config.toml
n_head = 8
vocab_size = 15939
norm = "layernorm"
qk_norm = false
tie_embeddings = false
init_std_qkv = 0.0154
beta2 = 0.98
weight_decay = 0.28
decay_shape = "linear"
final_lr_fraction = 0.0
batch_tokens = 131072
seq_len = 1024
dataset = "wikipedia_en"
MLP neurons of a small language model. Each row is named by its layer, matrix (up: input weights; down: output weights) and neuron, and shows model dimensions 368-463. Each number is 128 + 24 x the weight over its row's rms, rounded and kept within 0 to 255.
After each neuron's rows, "fires before" lists the tokens most often just after its 100 highest values on Wikipedia text that the model never trained on.

L5.up1638 [109 149 137 105 117  93 152 120 119 141 199  98 132 109 140 140 136 118 125 110 142 185 160 124 108 114 141 145  98 134  95 155  86 167 125 105 115 120 116 116 128  67 106 155  96 110  98 201 186 141 124 155  98 138 105 134 115  92 112 119 157 127 118 143 163 101 101 160 152  96 143 143 146 119 127 142 165 101 136 104 118 102 173 130 127 137 118 135 135  97 168 137 100 122 124 143]
L5.down1638 [137 118  83 116 199 147 125  98 132  91 134 119 116 102 182 132 164 151 172 132 126 122 132 146  99 124 129 177 139 145 150 107 134  97 109 143 107 128 138 122 126 128 126 113 149 152 120 126 122 117  87 166 143 105  94 144 128 102 106  87  65 143 123 134  73 138 132 124 135 127 143 141 137 146 164 106 119 149  94 138 125 134 113 129 106 171 123 153 111 107 137 136 118 127 142 120]
fires before: "\n", "\n\n"

L5.up2827 [129 117 141 139 145 116 127 119  78 147 148 130 114  78 109 121 129 162 115 115 120 150 150 145  94 135 126 163 154 156 129  92  87 154 150 131 171 116 131 126 148  68 153  92 148 131  94 153 132 119 124 121  95 145 148 158 144 106 111 125 127 146 108 134 155  84 139 133 142 119 146 102 151 168 126 151 120  96 113  83 136 141 151 152 119 127 109 142 117 124  97 146  95  57 148 102]
L5.down2827 [121 138 125 106 107 138 164 121 145 128 129 130 156 131 159 132 150 126 104 125 128 127 115 144 131 116 140 135 140 103 119 118 126 119 149 120  85 125 124 112 137 127  62 118 127 139 169  91  99 173 134 129 136 128 119 130 120 155 181 146 134 143  88 159 106 161 145 145 138 135 145 132 141 141 195 102 131 129 142 136 116 131  98  95 108 142 134 168 160 108 121 132 122 150 103 152]
fires before: "| "

L5.up2202 [110 108 137 150 145 157  88 134 114 112 128 121 123 112 132 120 164 149 111 115 133 149 126 142  96 127  98 145 150 130 127 100 134 170 140 174  57 148 120 140 110 150 140 132 124  83  78 106  89 185 101 171 146 108 138 126 174 103 117 100  99 152  81 145 166 169  89 112 127 118 143 139 122 139 123 132 150 147 127  96 138 149 101  98 154 160 116 128 133 154 134  92 107 133 120 122]
L5.down2202 [ 97 119 147 120 140 122 123 144 171 143 111  74 183 110 146 129 165 142 125 102 150 111 116 128  99 101 125 145 123 176 129 129 126 130  93 166 103 147 160 116 100  78 111 159 142 116 135 142 116 144 129 110 126 134 116 120 121 118 161 113 122 141 107 113 112 149 107 112  80 135 175 136 139 147 108 117 101 129 161 123 123 121 119 146  98 126 181 152 117 123 151  94  86 153 144 111]
fires before: "| "

L5.up1389 [135 101 100  87  99 140  93 136 103 166 115 121 137 128 144 106 149 138 132 153 172 125  66 108 146 124  85 156 105 141 104 103 155 134 155 131 101 131  97 112  93 127  63 131 150 111 158 102 131 176 118 166 141 136 114 131 122 178 127 106 154  87 120 134 133 130 129 105 111 158 143 164 131 126 116 111 156 144 118 150 135 143 127  83 114 189 121 123 134 156 155 141 142 171 124 152]
L5.down1389 [132  90 140 102 118 106 139 130 141 122  94 151 116 120 141 108 137 198 129 161 107 104 154 137 114 141 145 144 155 122 120 171 105 127 131 139 130 103 129 144 197  98 153 104 123 120 108 187 106 123 172 113 153 150 134 122 131 103 105 114 114 139 105 119 123 133 130 178 156 123 139 104 122 119 132 139 122 166 163 147 155 131 154 164 136 132 120 138 105 111 141 153 143  99 102  80]
fires before: "|", "\n", "| ", "2 "

L5.up2752 [115 119 115 114 143 132 138 166 121 134 161 102 118 115  92 132 125 157 124 130 164 135 139 103 118 139 137 138 115 127  91 163 113 178 140  86 122 100 115 131 109 141 140 139 121 122  99 150 114 119 129  95  84 122 130 126 146 111  68 101 126 145 108 143 169 135 100 140 135  84 136 126 138 125 141 137 150 130  98 113 131 109 110 155 171 134 111 145 117 130 160 116 129  95 137  78]
L5.down2752 [119 150 150 109 136 118 126 100 104 146 129  96 149 159 164 136 132 115 143  93 131 164  80 138 148 106 116 111 142 154 127 123 127 113 127 117 107 124 131 144 123 169 152 119 130 121 152  88 110 121 132 132  82 122  89 131 125 149 115 122 166 121 108 168 107 148 112 109 123  82 172 135 125 128 171 156  94  83  75 106 181  78 139 121 106 165 147 161 165 133 140 109 132 174 115 122]
fires before: "| ", "|---|---|---|---|---|", "|---|---|---|---|", "|---|---|---|---|---|---|---|", "|---|---|---|---|---|---|"

L5.up2364 [137 111 131 109 138 206 117 131 118 112 123 123 120  50  68 130 171 171 114 122 123 105 124 104 123 152 114 117 151 138 125 118 147 144 122 129  61  98 150 117 131  81  76 122 152 125 101 133  91 142  81 136 142 131 118 122 137 129 142 116 105 118 131 147 118 177  69 123 119 100  87 121 114 131 148 151 117 132 124 150 109 181 132 146 116 140 105 140  77 135 115 103 136 152 143 110]
L5.down2364 [ 97 139 162 153 157 111 128 123 136 117 107 130 196 144 157  94 146  92 141 108 148 108 145 124 110  86 120 135 154 114  95 117 126 177  95 118 110 119 117 150 122 137 135 119  99  91 141 149 104 111 129 151 133 134 112 105 126 104  83 128 124 132 154 161 127 145  99  79 133 119 173 136  90 137 154 150 154 109 167 119 125 133 143 139 139 136 140 102 115 158 156 112 126 111 151 122]
fires before: ", ", "- ", ". ", "\" ", ".", "°"

L5.up323 [147  73 169 112 121 147 114 114 108 101 126 164 106  98  63 146 147 151 145 145 135 115 135 154  96 154 134 105 155 126 100 128  76 186 118 127 134 168 120 125 121 125 104 111 115 126 108  92 142 163 129 124 144 117 134 162  91 132 103 105 142 142 103 135  71 110 121 157 146 121  95 106 150 159 137 199 138 151 123 141 183 104 128 147 106  99 106 152 173 130 112 140 175 155 151 154]
L5.down323 [134 133 167 122 149  67  91 148 145 136 141 137 140 164  99 122 112 104 114  66 161  84 145 108 120 154 125 122 109 125 129 124 147 113 119 154 155 124 154 143 131 172 110 136 114 125 188 135  98 121 126 115 107 134 143 102 135 175 123 137 142 120 103 138 138 113 108  94 120 124 169 139 135 155 148 152  96 162 117 105  99 103 142 128 190 113 117 107 133  96  91  85 106 160 166 146]
fires before: " ", "Party ", "1", "1 ", ". "

L5.up91 [102 101  88 108 100 152 150 114 110 103 145 167 173 102  99 100  95 127 122 143 121 124 129 154 133 134 158  93 147 112  98 113 108 156  96 115 114 138  87 132 113 115 122 127 106 146  95 166 161 166 140 133 113 116 113 137 142 127 123 108 134 126  80 118 115  93 134 144 139 113  82 133 111 122 105 136 185 136 121 128 141 143  87 129 150 110 141 101 142 146 177 175 177  82 139 167]
L5.down91 [126 179 142 119 137 166 138 176  75 117 138 134 119 100 146 106 119 133 124 114 113 113 125 113 111 153 156 131 111 109 125 160 137  89 112 122 150  44 128 160 115 118 190 162 129 113  97 172 113 108 131 124 123 153 131 106  93 140 116 111 148 139 136 106 108 156 112 133 185 132 151  97 165 124 160 144  85 131 148 144 141 119 162 142 142 125 135 132 145 164 114 162 104 142 145 127]
fires before: " ", "W "

L5.up2894 [125 176 165 123 116 128 114 155  61 122 106 104 162 118 108 134 163 140 147 152 165  98 103 139 139 138 116 157 161 133 110 138 119 130  89 114 104  98 137  85 132 108 137 123 145 132  82 130 126 130 141 102 125 128 131 119 161 118 124 113 135 121 107 144 123 106 104 147 139 144 111 114  95 125 107 167 111 129 121 162 158 114 152 139 132 110 151 108  88 111 135  99 117 191 184 110]
L5.down2894 [121 112  98 153 152 184 137 147 157 112 132 103 140 124 109 138 157 147 132 115 118 185 183 130 173  97 101 142 126 120 115 151 134 157  85 116 141 157 148 127 180 123 157 141 144 120 149 145  98 131 137 125 107 133 128 144 145 131 141 146 120 131 131 144 118 156 158 111 169 107 133 116 116 145 132 132  98 100 126 146 121 137 161 173 107 122 137 169 104 123 109 101 150 169 134 146]
fires before: ", ", ". ", ".", ": ", ")"

L5.up1352 [123  85 148 110 115 118 106 129  92 151 161 131  89  95 144 146 133 126  89 136 132 153 119 140  90 166 115 131 129 171 129 134 108 174 122 119 119 141 108 150 147 130 109 129 178 138 130 127 142 132 176 160 127 125 145 125 148 115 113  81  95 101 127 130  95 103 134 151 108 105 163 137 164 149 155 117 152 111 141 139 154 146 104 145 122 134 131 144 111 148 171 129 120 113 116 123]
L5.down1352 [146 107  89  98 119 126 164 144 136 170 106 142 158 131 158 148 115 101 144 110 124 202 104 123 141 130 115 120 148 160 106  88  94 138 133 180 122 145 113 133 118 127 155 122 135 129 124 138  95 142 165 100  62 142 167 159 117 153 126 126 146  93 139 168  90 171  96  62 138 132 139 141 120 110 131 130 130 155 118 122 107 135 135 143 101 158 135  88  94 126  97 139 121 128 170 171]
fires before: ", ", "–", ". ", "."

L5.up2528 [119 119 140 105  90 128 103 117 116 150 118 102 126 165 117  72 123 103 140 146 101 145 148 167  91 157 113 119 152 140 153 143  99 128 139 116 119 132 114 145 106 132 135 144 145  98  93 149 146 110 148 200 147  98 133 143 150 131  99 139 112 136 126 150 143 151 102  97 164  94 119 123 144 101 145 131 199 147 139 107 165 113 138 145 139 111 111  80 134 148 150 127 129 139 145  99]
L5.down2528 [ 98 166 127 140 132 147  74 117 159 123 145 149 116 135 121 128 118 161 136 128 129 124 126 106 157 137 138 110 110  95 147 155 134 152 153 190 120 120  93 142 155 147 137 120 136 125 111 160 116 188 187 116 175 139 160 165 123 121 103  95 136 111 114 158 102 129 134 169 146 141 127 103  99 125  93 157 145  82 151 161 120 177  88 191 123 110 100 146 131 110 162 104 156 120 131 128]
fires before: "| "

L5.up30 [129 132 116 128 149 148 132  77 187 143 136 111 134 133 131 141 192 153 114 142 141 124 130 119 145 113 127 144 128 120 153 126 122 158 111 150 131 137 137 109 140 107 104 103 180 137 129 156 134 145 104 123  98 118 100 104 153 109 156 105 115 113 157 140 159 129  90 112 122 109 144 149 102 143  85 157 140 109 125 120 120 123 178 106 117 143 155 131  82 130 161 123 100 138 117  96]
L5.down30 [116 120  78 146 177 151 104 149 137 143 119 138 112  83 150 105 150  98 138 142 141  85 135 118 108 135 101 152  62 137 149 118 127 115 144  90 172 151 134 106  94 158  93 120 157 114 134 101 144 126  86 138 171 117 127 185 140 127 119 109 100 121 148 130  88 124 125 112 141 159 105 143 130 124 162 153 156 161 145  95 100 110  91 123 119 121 134 162 118  80 146 200 109 103 118 130]
fires before: "\n", "\n\n", "4", "2", "5", "3"

L5.up898 [152 123 107  86  78 160 119 137 119  83 127 110 170  93  80 111 130 134 132 141 121 123 120 120 136 114 133 188 170  58 132 152 102 131 114 127  82 148  88 146 149 127 137 127 150 157 127 125 128 130 112 102 134 108 142 114 186 137  94 112 124 130 114 119 172 135 133 134 122 117 161 175 123 143 135 174 108 143 149 110 161 113  98 113 145 107 126 115 125 131 108 120 153 122 126 157]
L5.down898 [117 128 156 150  97 118 162 103 154 111 162 128 142 150 164 110 130 148 104  98 152 127 159  99 140 135 113 123 132 141 151 124 127 139  68 152 122 105 190 103 178 118 128 117 136  87 143 131  95 111 102 115 126 104 144 136 139 134  80 130 145 127 116 140 123 130 149  92 126 141 164 116 130 125 118 142 111 134 144 136 128 116 122 123 146 126 113 109 105 101 141 134 141 128 107 123]
fires before: ", ", ". ", ".", "with ", "in "

L5.up48 [123 110 133 117 103 158  89 115 143 131 131 128 141 109 147 134 132 144 121 131 146 123 122 127 126 132  91 128  92 138 100  91 123 196 191 152 101 141 128 149 121 169 114 134 153  89 125 112 107 155 127 175 107 125 112 119 132 125 112 114 110 146 140 125 165 153 102  99 124 121 169 131 102 134 125 123 182 141 104 139 104 156 106 111 195 158 115 115  86 132 169 103 136 131 103 129]
L5.down48 [ 93 144 138 122 153 130 112 138 111 157 118  85 131 156 159 147 113 145  91  89 158 135 116 122 116 108  87 161 107 170 138 163 147 139 123 149 122 169 157 131 104 129 125 155 100 134 142  90 167 163 149 115 113 131 129 159 147 141 172 119 139 126  62 134 118 166 115 102 107 159 158 124 110 151 171 114 117 102 101 111 104 117 127 135 101 110 174 165 124 167 139  91  94 167 147  98]
fires before: "| ", "- "

L5.up2993 [159 146 140 136 133 159 112 119 144 165 131 118 146 127 149  90 156  70 106 129 174 139  58 135 127 151  91 165 129 133 131 113 139 120 145 136 139 158 122 119 159 104 107 154 123  97 141 136 107 152 116 173 142 126  85 155 115 144 131 175 128 131  91 138 141 163  87 122 132 139 127 183 114 123  99 116 164 142 105  78 144 124 164 109 117 174 143 120 115 191 147 122 121 149 121 122]
L5.down2993 [137 111 119  91  88 146 153 156 127 142 142 127 158  90 135 117 162 155 108 106 161  95 112  92 154 104 133 147  95 106 137 131 156 130 123 145 148 125 171 110 142  94 102 141 103 110 152 140 115 178 115 126 134 142 154 119 124 164 149 129 110 135 110 131 142 128 148 123 113 117 102 111 127 190 110 110 160 179 129 148 133 153 144 129 139 121 115 118 118 137 163 170  74 124 170 141]
fires before: "\n", "|", "| ", "\n\n"

L5.up652 [119 103 125  94 184 107 118 129 104 132 141 129 175 161 145  83 128 150  97 152 142 139 159 150 126 144 142  97 137 138 136  65 118 151 166 136 146 104 147 164 166 154 110 104 147 114 106 194 174 158 111 120 120 125 133 147 101 119 114 125  98 140 102 113 146 163 106 200 127 143 109 121 151  93 177 132 151 130 137 140 182 123 149 124 136 116 129  94 136 104 199 129 114 126 152 106]
L5.down652 [125 145 107 155 143 151 102 121 107 135 147  85 126 128 167 157  70 121 111 123 147 180 118 138 116 149 165 144 133 196 121 139 150 114 115 106 106 130 113 112  92 141 110 147 115 116 103 149 131  91 137 130 143 133 188 119 165 144 134 103  97  86 148 119 131 139 114 149 117 125 129 102 155 173 142 142 124 115 214 139 125 151 118 160 151 137 121 160 115  40 166 151 113  80 162 148]
fires before: "| ", "; ", "0 ", "/", "–"

L5.up132 [133 109 103 126 125 124 103 157 104 162 140 119  96 149  66 160 134 174 139 115 153 112 120 154  72 132 130 116 147 143  64 127  91 180 129 135 126  94  89 104 133  66 137  82 116 156 105 161 119 156 148 146 104 136 152 141 129 128 121 112 131 109 173 156 129 150 141 166 145  86 128 117 151 172 130 122 139 120 133 115 194 104 105 137 142 159 112 126 115 144 132 164 127 144 152 115]
L5.down132 [110 132 135 156 144  99 154 153 140  99 143 141 111  80 158 111 146 102 112 108 140 129 141 131 125 175 162 168 137 114 129  87 101 103 115 130 118 178 125 137 109 127 138 142 163 171 198  91 137 119 101 121  99 131 168 119 129 164 168 139 144 125 119 163 143 146 143 122 122  89  89  91 124 145 171 109  92 139 139 108 138  74 134 132 140 151 160 124 143 122 161 105 147 131 118 184]
fires before: "| ", "\"", "201"

L5.up1993 [125 128 124 140 131 133 100 108 127 124 130 162 101 119  87 111 121 163 132 193 144 129 163 159  87 150 153 130 155 127 121 109  77 178 144 148 133 110  92 157 176 119 124 110 152 143 127 167 126  99 128 107 109 123 120 161 101 125 106 101 123 108 153 154 130 137 138 156 148 147 122 101 182 148 146 143 134 124 166 115 143 115 134 165 139 127 138 130 128 152 153 167 154 142 123  84]
L5.down1993 [137 144 117 162  89 133 154 124 157 131 110 107 155 105 149  98 156 108 152 128 160 124 126 145 122 108 149 138 115 112 113 108 131 126 142 144 112 158 137  98 168 121 104 138 107 116 165 109 129 143 124 144 139 129 135 140 107 125 146 124 121  87 110 145 137 110 142 145 111 161 144 125 140 176 171 129 105 170  93  96 133 140 142  80  97 177 126 148 121 125 150 162 118 182 136 187]
fires before: "| ", ". "

L5.up1766 [106  74  98 118 157 168 122 158  90 113 132 162 151 133 101 123 136 144 124  90 116 147 124 137 128 160 129 156 146 138 122 144  90 126 144  80 125 104 138  86 102 102  89  82 135 158 130 145 126 147 130 105 145 126 139 163 114 158 125 136 120 114 127 120 169 116 129 130  90  94 109 105 100 152 130 127 117 136 154 123 140 136 123 140 109  97 181 120 158 121 105 122 141 179 130 134]
L5.down1766 [114 125 128 130 116 157 118 179 122 170  84 109  89  83 116 113 199 140 111 118 121 113 163  95 147 124 182 119 146 147 118 150 108 126 134  88  90 121 150 109  85 156 102 130 181 156 154 162  99 179 139 166 110 125 136 124 112 147 173  98 122  97 150  78 138 129 155 139 157 133 153 138 167  93 140 105 122 105 150 133 153 124 150 161  98  77 138 133 133 128 120 117  81 128 108  95]
fires before: ", ", ". ", "-", "."

L5.up977 [134 136 131 127 131 137 124 114 120 114 154 157 129 142 114 111 112 176 127 105 100 142 185 149  96 158 143 126 180 123 134 133 103 133 142 131 145 118 134 154 149 114 165 109 146 135 113 168 150 148 144  82 123 112 132 109 108  86 116 109 110 165 172 151 145 131 151 111 176 149 138  83 143 136 109 151 122 128 116 128 140 120 120 187 135 113 113 165 117 110 119 124 137  68 142 118]
L5.down977 [129  94 146 119 147 143 128 129 160 144 112 117 114  88 164 124 158 121 119 137 215 102  60 146 156 116 112 147 107 124 134 144 125 129 107 192 118 108 146 118 155  86  78 120 108 160 161 101 110 127 130 170 149 148 151 137 111 156 142 142 133 109  92 113 153 143 139 130 103 141 129 115 128 154 134 117 155 141 130 121 125 130 107 114  95 168 114 139 137 138 152 144 135 175 116 150]
fires before: "| ", " "

L5.up1831 [102 127 149 138 159 104 111 117 125 135 130 128  99  99 157 140 109 177 106 149 116 108 114 125 139 115 132 132  94 108 116 150 146 174 184 127 138 145 103 129 118 117 144 123 174 124  94  99 113 175 158 165 137 107 122 132 182  95  96 127 111 145  93 117 158  87 129 156 122  90 118 117 146 123  94 132 133 139 103 133 131 119  88 140 152 131 100 120 106 120 159 137 159 140 103 118]
L5.down1831 [ 94 104 140 128 155 144 144 143 134 216 140  50 115 156 150 160 134 122 114 114 150 127  81  85 141  82 114 141 117 198 100 123 146 142 145 161 114 151 152 151 100 101 148 145 122 110 152 104  99 156 117 136 116 138 160 122 117 106 141 160 127 134 103 167 132 134 107  92 105 119 151 164  71 166  91 119  93 146  97  96 124 111 140 125 150 136 142 131 104 115 118  80  83 166 143 115]
fires before: "| ", "- "

L5.up1002 [139  89 147 134 159 144 146 136 105 139  88 125 101 135 128 149 137 117 122 136 146 121  79 145 113 130 106 151 162 115 145 114 119 128 154 117 118 169  88 114 157 139 142 110 125 138 137 154 119 160  96 106 108 146 126 143  99 151  88 142 113  99 157 115 140 116 116 123 115 114 134 150 155 151 115 140 143 125 130 131 171 106 117 144 107 131 118 125 160 180 136 120 124 166 160 139]
L5.down1002 [180 139  90 136 129 159 116 145 130 155 154 105 111 142 124 118 129 140  69 114 121 110 158 113 154 118 103 154  91 136 143 147 106 149 138 144 149 128 130 127 117 109 133 140 115 112 127 114 140 190 124 162 131 117 126  74 138 132 106 144 144 149 149 132 130 131 126  96 139  81 116 140 142 104  99 125 168 149 183 134  74 141 124 137 141 157 124  79 103 129 134 133 103 128 156  83]
fires before: "| ", "==", "|", ". ", "and "

L5.up623 [ 87 131 121 150 144 120 119 161 132 171 130 122 165 124 115 130 161 105 167 150 162 149 132 139 119 103  62 150 123 132 127 107  96 200 144 137  79 158 122 163 138 148 119 123 151  88 124 164  85 141 116 115  84 112 154 128 141 114  73 141 130  89 159 129 141 128 119 144 107  73 187 132 139 167 128  90 133 118 121 107 172 120 100 105 138 130 114 116 159 200 127 115 149 105 122 115]
L5.down623 [149 148 106 128 131  98 144 147  90 142 110 115 157 166 143 125 127 134 110 131 174 146 123 155 159  81 146 159 104 160 116 129  95 138 180  86 101 110 108 111  92 148 133 138 160 148 131 115  91 161 156 131  99 134 129 132 116 146 130 113 165 139 109 137 100 128 118 102 159 117 124  78 109  97 118  98 123 140  89 119 140 113 128 150 116 150 160 139 159 135 138 106 101 148 159 112]
fires before: "| ", "|---|---|---|---|---|", "\n", "|---|---|---|---|", "|"

L5.up207 [127 154 107 138 108 179 116  85 125 140 129 162 138 118  89 145 128  89 157 158 147 106 139 175 137 121 121 140 160 146  84 101  85 174  76 172 111 121  89 133 153  39 141 111 145 146 114 152 102 123 113 123 126 118 141 152 151 137 127 138 114 140 141 134 123 131 137 107 137 128 100 168 142 144  93 116 129 117 129 122 119  95 116 106 145 137 125 140  86 133 129 176 130 142  91 139]
L5.down207 [145  98 125 171 121 150 106 149 157 160 131  78 110 101 162 119 151 148  73 124 126 125 112 151 122 103 107 101 109 123 138 157 147 145 131 117  84 146 105 127 140 105 107 145 104 150 153 110 109 181 156 190 165 148 144  92  98 115 178 135 139 118 141 142 125  92 155 136 127 139  74 119 115 199  86 116  99 163 136  94 143 131 151  79 130 155 114 113 132  87 147  89 108 154 135 155]
fires before: "= ", "===", "=== ", "==", "| "

L5.up2093 [127 118 137 126 142 115 100 168  88 122 117 121 155 114 122 124 122 124  94 121 179 126 125 129  84 107  72 195 141  91 116 147 108 117 140 128 152 123 106 109 141 106 108 104 132  83 155 151 114 169 111 109 115 125  87 181  89 149 113  89 147 110 101 154 113 131 128 161 110 128 111 139 136 129 122 136 139 147  75  99 108  88 120  70  98 163 129  83 146 113 129  84 101 151 126 124]
L5.down2093 [140 141 117 164 136 141  95 127 173 131 128 133 163 152 141 146 109 132 108 168 138 130 114 135 155  92 142  97  95 154 138 147 139  91 157 142 160 117 143 166 100 136 159 113 139  97  91 104 120 157 153 159 152 120 127 153 130 130 160 155 108 116 133 125 129 127 137 122 103  81 137 129 122 105 108  87 153 120 134  86 126 194 120  98 145 163 146  95 133 173 139 113 118 121  95 144]
fires before: "| ", "|", "% ", "±% ", "Goals"

L5.up1609 [144 145 105 124 129 122 140 108  54 143 171 153 198 126 124  80 103 111 125 123 108 140 113 137  98 144  97 183 136 107 132 132  95 146 110 105 154 120 124 137 168 163  86 110 154  92 103 158 163 110 139 170 154 116 145 148 135 116 120 108 105 152 107 138 110 130 139 187 144 134 149 146 122 103  99 138 162 118 127 151 139 148 126 110 173  88 165 109 137 110 178 169 189 144 168  73]
L5.down1609 [117 149 143 139 105 160 131 150 120 158  87 173 121 148  94 116 115 133 138 132 125 169 118 103  95 116 107  78  89 138 109  78 139 116 121 160  86  72 114 170 161 113 149 150 166  94  99 134 144 105 168 169  93 155 157 143 119  90 103 128 117 124  93 153 156 171 135 113 106 128 148 128 134 133 112 139 112 150 149  88 129 173 107 111 147 154 140  99  90 108 112  91 114 150 117 179]
fires before: "| ", "."

L5.up907 [149 157 104  98  87 164 148 104 145 112  98 155 146 127 110 127 122 145 128 104 134 139 148 173 131 159 129 108 170 143 128  96 136 128 151 150  81 108 155 135 150  99 103 156 112 146 152 162 124 121 144 119 129 118 154 122 101 126 129 138 147 120 117 101 137 142 149 136 143 113 137  97 175 102 112 134 101 140 137 122 136 124 140 130 106 146 117 162 163 138 139 115 117 123 128 171]
L5.down907 [ 97 122  98 147 148 120 107 118 139 167 163 130  83 136 143 115 144 116 131 138 150 140 135 143 128 100 139  93 131 112 152 180 155 154 136  96 139 187  98 114  58 145 117 128 151  99 148 133 120 180 148 121 148 132 109 141 163 141 130 131  91  74 118  98 160 152 115 134  99 154 133 142  86 149 136 153 125 102  99 155 139 140 120 112 160 143 136 103 113  71 117 113 116 138 124  84]
fires before: "==", "===", "=", "and "

L5.up256 [155 104  68 122 130 154 134 116 143 147 145 119 108  66 117 108 145 133 117 112 135 150 101 137 175 125 142 123 123 159 121 145 125 160 136 102 165 119  99  80 130 105  97 104 174 142 142 101 135 152 114 171 157 126 105 129 130 152 120 107 155  99 109 130 184 127 128 127 132 141 134 152 143 117 128 106 135 136 151 145 113 161 164  89 120 168 125 138 134 137 109  81 109 153 147 132]
L5.down256 [111 120 121 128 177 126 104 141 120 123 132 119 139 122 133 149 143 178  91 133 140  86 140 110  99 147 137 100 148 162  98 160 168 140  93 114 116 122 109 138 139 137 121 118  90 142 141 126  79 138 124 120 145 203 126 131 134 117 122 146 113 148 132 137 139 104 155 128 135 128 103  98 123 149 136 150 126 150 181 163 195 171 149 136 148 147 140 118 132 109 143 135 137 100 154  84]
fires before: ". ", ".", "). ", ").", "), "

L5.up271 [148  97 130 110 142 177 119 109 107 187 141  93 137  75 130 120 142 116 127 143 215 169  77 120 117 124 106 113 126 145 125 142 135 142 147 120 128 132 101 110 136 110 129 116 142  83 124  85 126 129  96 138 153  89 103 155 133 126  95 152 105  91  99 115 161 165 142 104 105  93 134 132 108 143  95 110 158 139 126 120 146 138 135  99 115 141 120 114 157 142 163 122 110 160 125 132]
L5.down271 [134 106 144  72 113 128 143 139 113 112 109  97 134 132 138 153 156 178 129 143 113 138 158 135 111 149 135  95 130  72 160 167 101 145 117 133 161 124 126 127 134 128 116 144 168  69 121 137 157 150 112 128 142 104 130 128 153 167  94  52 100 106 168 116 143 111 150 127 137 106 133  82 151 158 137 137 129 128 136 134 152 147 150 132 130 138 144 149 125 145 101 139 134 118 124 118]
fires before: "|", "| ", ". ", "— "

L5.up316 [ 96  82 112  97 110 161 116  80 119 143 139 124 111 152 130 143 170 117 122 141 117 129 142 141 135 127  91 115 141 136 143 122 143  97  82 137 116 104 158 143 101 117 103  94 134 171  95 153 131 176  97  93 125 114  99 146  73 138 133  90 164 123 111 118  99 117 101 121 104 124 135 124 140 106 104 112 127 126 145 138  85 117 155 120 137 121 110 121 125 140 145 156 145 135 134 125]
L5.down316 [ 94 115 111 144 121 103 126 143 123 107 135 100 152 105 122 119 124  88 152 134 126 154 143 119  96 132 139 125 104 134 136  97 141 113 120 109 144 131 146 143 131 138 129 127 127 135 124 108 150 115  90  95 148 133 137 134 121 149 169 126  97 164 162 123 101 123 100 173 130 138 122 103 145 148 155 154 153 139 115 144 105 133 102 117 114 112 132 137  96 174 150 145 124  71 129 115]
fires before: "\n", "\n\n"

L5.up2446 [119 132 121 130 187  63 145 144 116 139 133 164 143 110  84  99 130  84 130 167 175 123 130 143  98 145 112 145 134 117 108 119 113 148 146  84 103 152 162 115  92 106 100 130 107 115 118 127 100  88 146 137 138 120 156 159  95 127 108 116 144  63 131 153 120 117 116 159 135  96 136 143 103 100 133 119 143 118  92 130 115 148 140 135 124 156 160  89 151 166 151  87 102 105 160 128]
L5.down2446 [136 122  98  97 138  93 155 163  93 104 115 128 138 141 126  94 143 115 169 135 186 149 135 127 137  92 184 177  90 126 133 150 140 125 141 161 144 104 131 144 116 116 115 137  82 103 131  95 150 131 122 123 111 151 111 109  91 133 167 117 130  89 128 128 107 172 122 119 143 133 122 117 139 112 142 198 116 126 114  76 136 117 165 104 131 169 167 159  83 189 176 166 113  99 137 170]
fires before: "| ", "|", "\n"

L5.up839 [125 126 126 118 143 157 134 126 138 153 130 145 104 131 116  99 164  93  90 134 167 145  57 110 147 136 114 127 116 159  97 103 120 157 132 157 141 202 132  87 146 118  99 149 127 119 144  94 115 118 133 149 127 103 125 148 124 138 106 141 112 102 124 141 135 124 124 129  95 100 103 171 100 104 133 109 138 152  51 135 134 111 141  80 127 161 152 101 112 163 146 134 146 143 119 163]
L5.down839 [126 149 103 118 132  97 162 128 120 133 100 139 154 118 125  94 189 173  95 135 135 137 164 140 170 109 170 109 111  95 162 152 137 133 133 187  85 109 116 131 164 140 128 141 118 160 111 115 144 112 138 137 159 124 144 128  93 130 113 131 120 127 139 133 119 177 122 157 160 140 134 108 135 141 145 121 172 164 116 166 124 163 155 128 135 117  89 123 104 138 163 133 167 108 133 146]
fires before: "\n", "|", "| ", "\n\n", "in "